config.yaml
num_key_value_heads: 3
head_dim: 128
intermediate_size: 1536
rope_theta: 18900.0
rope_fraction: 0.25
tie_word_embeddings: false
learning_rate: 0.0128
max_grad_norm: 2.0
warmup_steps: 200
schedule: "wsd"
decay_fraction: 1.0
decay_shape: "linear"
train_tokens: 676900000
MLP neurons of a small language model. Each row is named by its layer, matrix (up: input weights) and neuron, and shows model dimensions 48-175. Each number is 500 + 40 x the weight over its row's rms, rounded and kept within 0 to 999. Numbers have three digits each.
After each neuron's rows, "fires after" lists the tokens most often just before its 100 highest values on Wikipedia text that the model never trained on.

L3.up98:491566554413514496543509475523476480534571525543501460461460460504489540499501547502569525508515564483509496475512476574464484481516471521478505464500491482498481536413526533516473523456484433546502503528523460552501447502466537466506516529484480409485444488552492516553514472451528526510455502502478487477524510436616468504516506508424506453562491468498580520473461508451489508434524
fires after: "\n", "|", " Bronze", "Career"

L3.up227:487488429503490491460435510461538555490543536517532511483487535451483437467441606506458457505442460501533479552440480543510491533545531515496475456425481472565478514419456535515440490508566497490415444498577530519525436495506467542455488508499480441466464446510503491485505536486561416546591419560520485494483469459492508436519465501499420541496539512498506507420486519433449533510528
fires after: "\n", "==="

L3.up1080:524500482498477511438474551588475489528493436576466472487495467532541437511532503521491531467530488453536517483506457506495538508517523498467507487490531529532539573452500477451456493490476478424507496492498511555519560545435498507499495452520451479505537489575430565561496395470519589485490485453514541531479498439569429530510530477492506439598455427517466599506507479471419519476442
fires after: ")", "\n", "-", "=="

L3.up1229:519486536429415484410480487518463531607354483498495516491447541522492459517487494516538480596548483466522490478467521461509526501516516447483515477446532560484514562540510500526451495372442513467455535522455588574457491534541587437515449430488439507462491464563518541519554489508480487439501438541479529497489507511467471498496451498478539469481565531501506576457525494483535551472508
fires after: ".", " was", ",", " (", " |"

L3.up1259:521461480506472517555527472486469495489561478458409465490446597508437473485550563482496502474451435467537479448493475570554486480522541480537484593486435478520480512538560558518447462461465495462585493468464455452493474417561494544512509411549457477528520515500584504522490496510553467505532500479546547411437528484450538526575456471488531414543509500492525495472495503427410539503512
fires after: "\n", "=="

L3.up992:473521525560528542373543475514416515547455429471448470447436488563613428489491499467465589474503532550481502509478441529490530524478500481489486446485527551498438540551514445500475549526416511446495503461558499568537449458463443444524419518529494529462478516515510507525461568506480500550560508476527503446484511475507495444526535476491492466502499436486555534485494535491522537492465
fires after: "\n", " the", "==", " long"

L3.up1198:438532489443395512507483517552550536472558507515400496431431521522521519534455513478509545479518492520531537479445577440532504528497507457471458576485377544457538520583459485490361492541463566520435566461512484493532576459565486524433484447548505453510460458559507484503490477512462441511526484463471523493488499439584520485543525545532518484496431523539445494477444468514534520450442
fires after: "==", " ==", "\n", " in", "-"

L3.up1305:450526527577473484465522418478515478530527556528533433443510499511493489528520531475440446565519511539468533512495551485521522495505442499471447523508423500538486430483405477530515486537557470512493463481532459529507453457434491492376400524497469481522469517505452513510515458600545522608514516483537481458537555529495490470559429395561501508469463583466540494519522570513560477533493
fires after: " \"", "-", " (", " U", ",", " Gall"

L3.up1252:425483466552505560523568543521485548581500473542528568503521430468474541504489412507469522569543533454523518488490526467435520523498473467489476514493505520508496561467488586508585470448510519482459549497481475522450510505485576566483445442476524519478553521530553573516512479499477519442503488556495478497489562472434483483583418524456452543486449499428416537527489450467494470445557
fires after: " |", " (", "-", ","

L3.up311:454497495452535547448495491472451554496532563509467560492488509473568472552508468470505496547475459409467422530476498538521474524601479520407504524449439445510526435452473466481544453494524477418492427507546513556548442475420509522517539559480492507539546485496510559482498601561523479487604544566508545524547440429443554508518538452526517543443437515435474507502497502461418402520486
fires after: "\n", " on", ".", "-", " anti"

L3.up588:513552586372512469512549440565482556507522516524421541492515497553545471485452440444521517486415526497521443498457469489491466550569484482467497478470433504593450504490522570474465516529498482484534481576488434512490422467515468505471446483460465532544507452539539559489476503567439517482482491536424474501509457438505537521483536498471531388488453589490470530483460523461589492496506
fires after: "==", "===", " ==", "|", " ==="

L3.up58:459525512513513547495487489522495523504492499467470508531409477464529505485477536498479475524491453484525525535492475493476534507463525493495509542520402491489518492531517547519434444549512527555505407552498493452532547523504488476450467445498497505546518501474540539480480461472570429595494511538476606478468549460464491509525538529488512487391474462392452475503468537539461427552521
fires after: "\n", "-", " Dr", " Time"

L3.up618:542542514507443534568478493554561548523523412498482510480475458466537460492507521523479576533440548502506566487575506520506493442485500539445468534538449572508497430475519447433563483493545487545467459448488461501520474455476388468519461561535457496506478476510575488469465471490535541419483494421522499419525449470497482470523449446520476445501515530469435468476530472478542511494511
fires after: " is", " S", " are", "\n", " were", " was"

L3.up1529:501571489383435483518499519467475459477539490441462483514392463472532542525481541483541472552469464549499461552507511486501540520488455526409525474518439537637514487430496491454498522409503440511474547502503522553518431576424524515487450500533409536521459474511496410579498417534525504538492520380544488550504437573521470476498505475490444555466475478497528490562541441525565581530541
fires after: "\n", "-", "S", " S", "|"

L3.up978:443506478558492497567556461483535478480432595536491469461503480495491493517512519430492541517500551456457551467469509463559470515502526500463517452517521490414503477496441487424460482472551589528454516492537484496522517483516491472467521510537517553512492580490507538531459501485465459513518519490431464510499529508506461477475559542460542433465430565482471570492498513478499518505478
fires after: "\n", " l", " Pr", " G"

L3.up336:535477496474541456440550528601517516474502457478524505517444561537538451530460456487492428550462511460533504464554541506422480540505492438449533478502475497518510456568463494467474493517523486525520519426509497572497486555488511537484499499538551486493475514503502515544491521481526492515510485459502539467528478468469516455471481500498551446393490548528484541520442500489526477396558
fires after: "–", "-", " 0", " -", " –"

L3.up372:489515459534536513428525535543443520517424502512475481528438480483582539462501442502509524506484492503461541514478477513475417511475568483519445454519507569513520448468479547472526477424501565430509480532480543567488474502559398530518458589508522537493462478539463562509526528490476474530442448483488481401440514490538454519452539494484514509510412404479524562461518515478473530476492
fires after: ".", " of", "ous", " in", " as", " were"

L3.up587:525535490532532535498515515462540505503482523527478532467515426555538434485483552530552493457539514504590505480458515486469462513435477540505491556486430571559504438469485447466471557511460506470528464501595474530451445422569491487458511454529471532546629587486573483502514476470525500508502521501497564487477549510495472511511477514534543586526513417509557494466494423483467495467475
fires after: "\n", "-", "°", " +", "The"

L3.up1465:510539481529429528487466546534543528473561520469544510440450417535548435432499515482458461533448459620551425498468433520444498506522531472532525525551432565538528506523537475498452471468465448500433485473501472514543491511498554521534505523529531473470505476502436507490606469537497495526552523494476598393496586485494512499544480449529479538459507511537478574557541526493496562535551
fires after: " (", "-", "\n", "===", " \"", "/"

L3.up137:475500503534425465573458493590456529513475539405468553544473474482532470446531502517485494445440538510490535442474462533488446479520480463492488476463428536490546483550486506417482495489557515440488484515459472496519503527525499565463557494463481500542525517508452494545475577447569561529552497563466526476533509500565546483484496563549542443510547518555554537431395466536516469479439
fires after: "==", " =", " ==", "===", " Pr"

L3.up388:558474523507507583513518529561443545457520420466554444532496490537508526509468470468456515411433529472514525538446569557460543532474425528476495476508488524548448362563474489537497470537510462549430476473535525505523532537501452470490515468511433524528465463526459500435449506524539472509554532519484474568518395522511501471469517492498517481472486499507523502492468497408449514440453
fires after: "==", "===", " ==", " ="

L3.up643:472454496472543500437474492580490466435459458477513560557457570434482481473513407495545530480476443567477573459551464516537471488488497566430457439499461484585528495520509538494488503453510550532495523495538542565507429556501532495514457509559512540501458574492525465521530537466585467521444471514451567575376551516530490509473513514542501492458497479522497455483541473535501493569470
fires after: ".", " the", " Two"

L3.up862:501520519510409554505440520528514458455520501484503467531463463519517460462513506475492462463527428464442545530556462503501520462531466494471508526538469528546519506560542473497551486592506469472436477534526530455514498508512560545474525532553508582521468524542495457555519462417545452569512493498500476562496495492539494463469461556591437505504445517482502466521447423447497496488473
fires after: "==", "\n", "-", "."

L3.up1365:542513566495459491488484423489481466405508503541452517457476449564527517533481474474508512556490467521490435485530540434524442502464545549465545510449499507493460540520425452470456547562560513499480471457495492554467451490476423526445479511495486503514443463516465515476533486565565508563554547449493468502571522520569501509576473416556550480472515447465498495561558561556455495449569
fires after: "-", "°", " ", " (", " \"", ";"

L3.up151:521471445505520427465552448503424463547517549501505476434475493555553513514556536502501489485539537607515522483511505478540475515425470422493525503503464545560499484586500533406436529542569474461505509495531489469492504529492529492474520504556439504487521480544540472418478460488554518458470450502493515501540530530566507521568496452512514502482504452506511561528498476466485486428459
fires after: ",", ".", "-", " Bronze", "°"

L3.up1432:442522441556502459516542486480493484505506543469541458483468503453520514494531407527475467485513485429529450527461474519465528502477530543439555398445469502521473539433571501502515496456500501491423447518458507494538456444499543461508563492510496492478441560517489528533498520478583428535491474540453479494536522497455486473434466510505440511435485480521488597429426580436463416508473
fires after: "\n", ":"

L3.up1434:486455476561517500460482498570534559423472447491514501592468549483491424529550462466550536462467519448516444464541485499555519475424477492547472418507503499509454485468468491488453509481472508505520543548454426453505468582591502483527532521509441538513553528450482466441406369516564511471490477486511464510543563474469510485488532493521469482502532515502429499524492434498470487570495
fires after: ".", "′"

L3.up206:523532429505513394486555490489498462427562523535411483415493499525529543543581483435424522446510484484556542468452533461433500503518571503595504568508546473513521491493484500520559475524609510457460426509498422479471428459512543494480507511470453428529451464436524471494473526487522468516543449507546508535481491574507515532516468553473495646548508513505537458518491475458425472416518
fires after: "\n", "-", ",", ".", " \"", " |"

L3.up157:533504531472433571470482439532459616469498482473507484515501485582557493515466461424545501402482494529458514519468559568473561526469426526498450478507547582508410480542565474415508460465537463485473470443489541511524545534452454480523535486452464505568519472456496441458417514484504458474540541526499471552526388467482489526505526533492492501467509466492474504483411507452517521463459
fires after: "\n", "==", " =="

L3.up1151:518526520543511534440560435614488491444554449512468525498526489456523498445450482426562438487516471526470483440570530532497544472438524517560483511637431567525474453574465442483529481540510440585460469508458532475505529485527493469456482485533494527520501523486462485463453510494530471524540486451497489520526467474418551471506534535466440447519465546537523454496521466476487478500536
fires after: "\n", "-", ")."

L3.up1001:477480405527469517529507509518495427535562472474460460477501554545480560477475429483476550477483498453579506555473505525490560513481494528510444410493466528592429482530505550522479534471506493425477468426525548485451532556463488514573509556507446576456503542476470535478437532446519465534514556523499545483564489545546440420496462543535411475453466555532503551380544502533520416423536
fires after: " =", ",", " ", "=="

L3.up1037:447520475489518514507549577510428483492505495479541425519554550489476445477497536510491502446513506487520464487543462471556480486495466470404489381571490582472487519477544460530504590492472495523488465465522486573542470531488603456505551413432484514466474551564481452521507485445499470494442552489526460471484468513517517456501486515440484514519501476433494458487488547511508555507530
fires after: "\n", "=="

L3.up275:509534529513542489452508479512488513554583472499516501444414559584488502461450554506474475441522593527530524462516500504484533488553487511450530456491453512511471545411533502456423438451504501435395464572572562468502473505488600565522521420576516460473467532583492584603543496554547456510535463518502448459430515456467554481443558535545500493547512454509422497469486524479426508539469
fires after: "\n", "|", "-", " Party"

L3.up1103:524589489474508516525524542455476516545505484466509511442501487469549498473449463472481479522484410530558446396461538535503478518446453417447497458496488453466589422528444506526507501503510491501467548517542509510520478495433470467543490508492507522480420494546540532454555591480541479480540455482431582557462536465490518480472521500517460497508467517498544475504430505499496551509544
fires after: " World", " United", " in", " (", "–", "-"

L3.up1306:430517524461508532545497544621427552518561501531466560551473505526540460575461558438530428507476485493578462545504448516437487469478532561452459466560492502502427557510508442511489495483542463560487512479541526514438534458512524491520405547551530495501497517459483562540514471457440452539556443505556455549464424486490524531520514467525478497509486517474507511470574523425523467501509
fires after: "\n", " can", " a", ")", "-", " and"

L3.up1295:484586425564506472501496495531477420541506474436522465484454492429561464510499510429472517476509500528515552486456467518502505499580458458492495535406518523587496502485519457411542444527473576517589545517500484491431460530461462505499478473507483572509511492454586532521446551533551504536490398503355555498443414528547460523459467497462514478501566460510552504472490489523413461476479
fires after: " ", " the", "apo", " The"

L3.up632:500524510526440487478571469575524548571476544463500451504366487549589462495507480506454455519528456597510501528499472461518524535520505449465479464620400524567475493548467556555446461455446486557487504464521414517489489506573527519443556521503433576461538550499433478488490506475569480550529513584524525520465481474513444479519481500539440493482517572483521474446477498493523468551470
fires after: "\n", "-", " Website"

L3.up1490:500398506509510527559451503468506518535415499480499427550460457431486478499486533492503513456539406542510518567405514498567485495514503477478559547584448556490436498490571504488483484469539438466464496431466565481480423519492508560529474449550475521538481444509570544548519419506502493394470508515491446444568490498529427526551477468497559499530510461381474444492527513445459513497550
fires after: "\n", " did"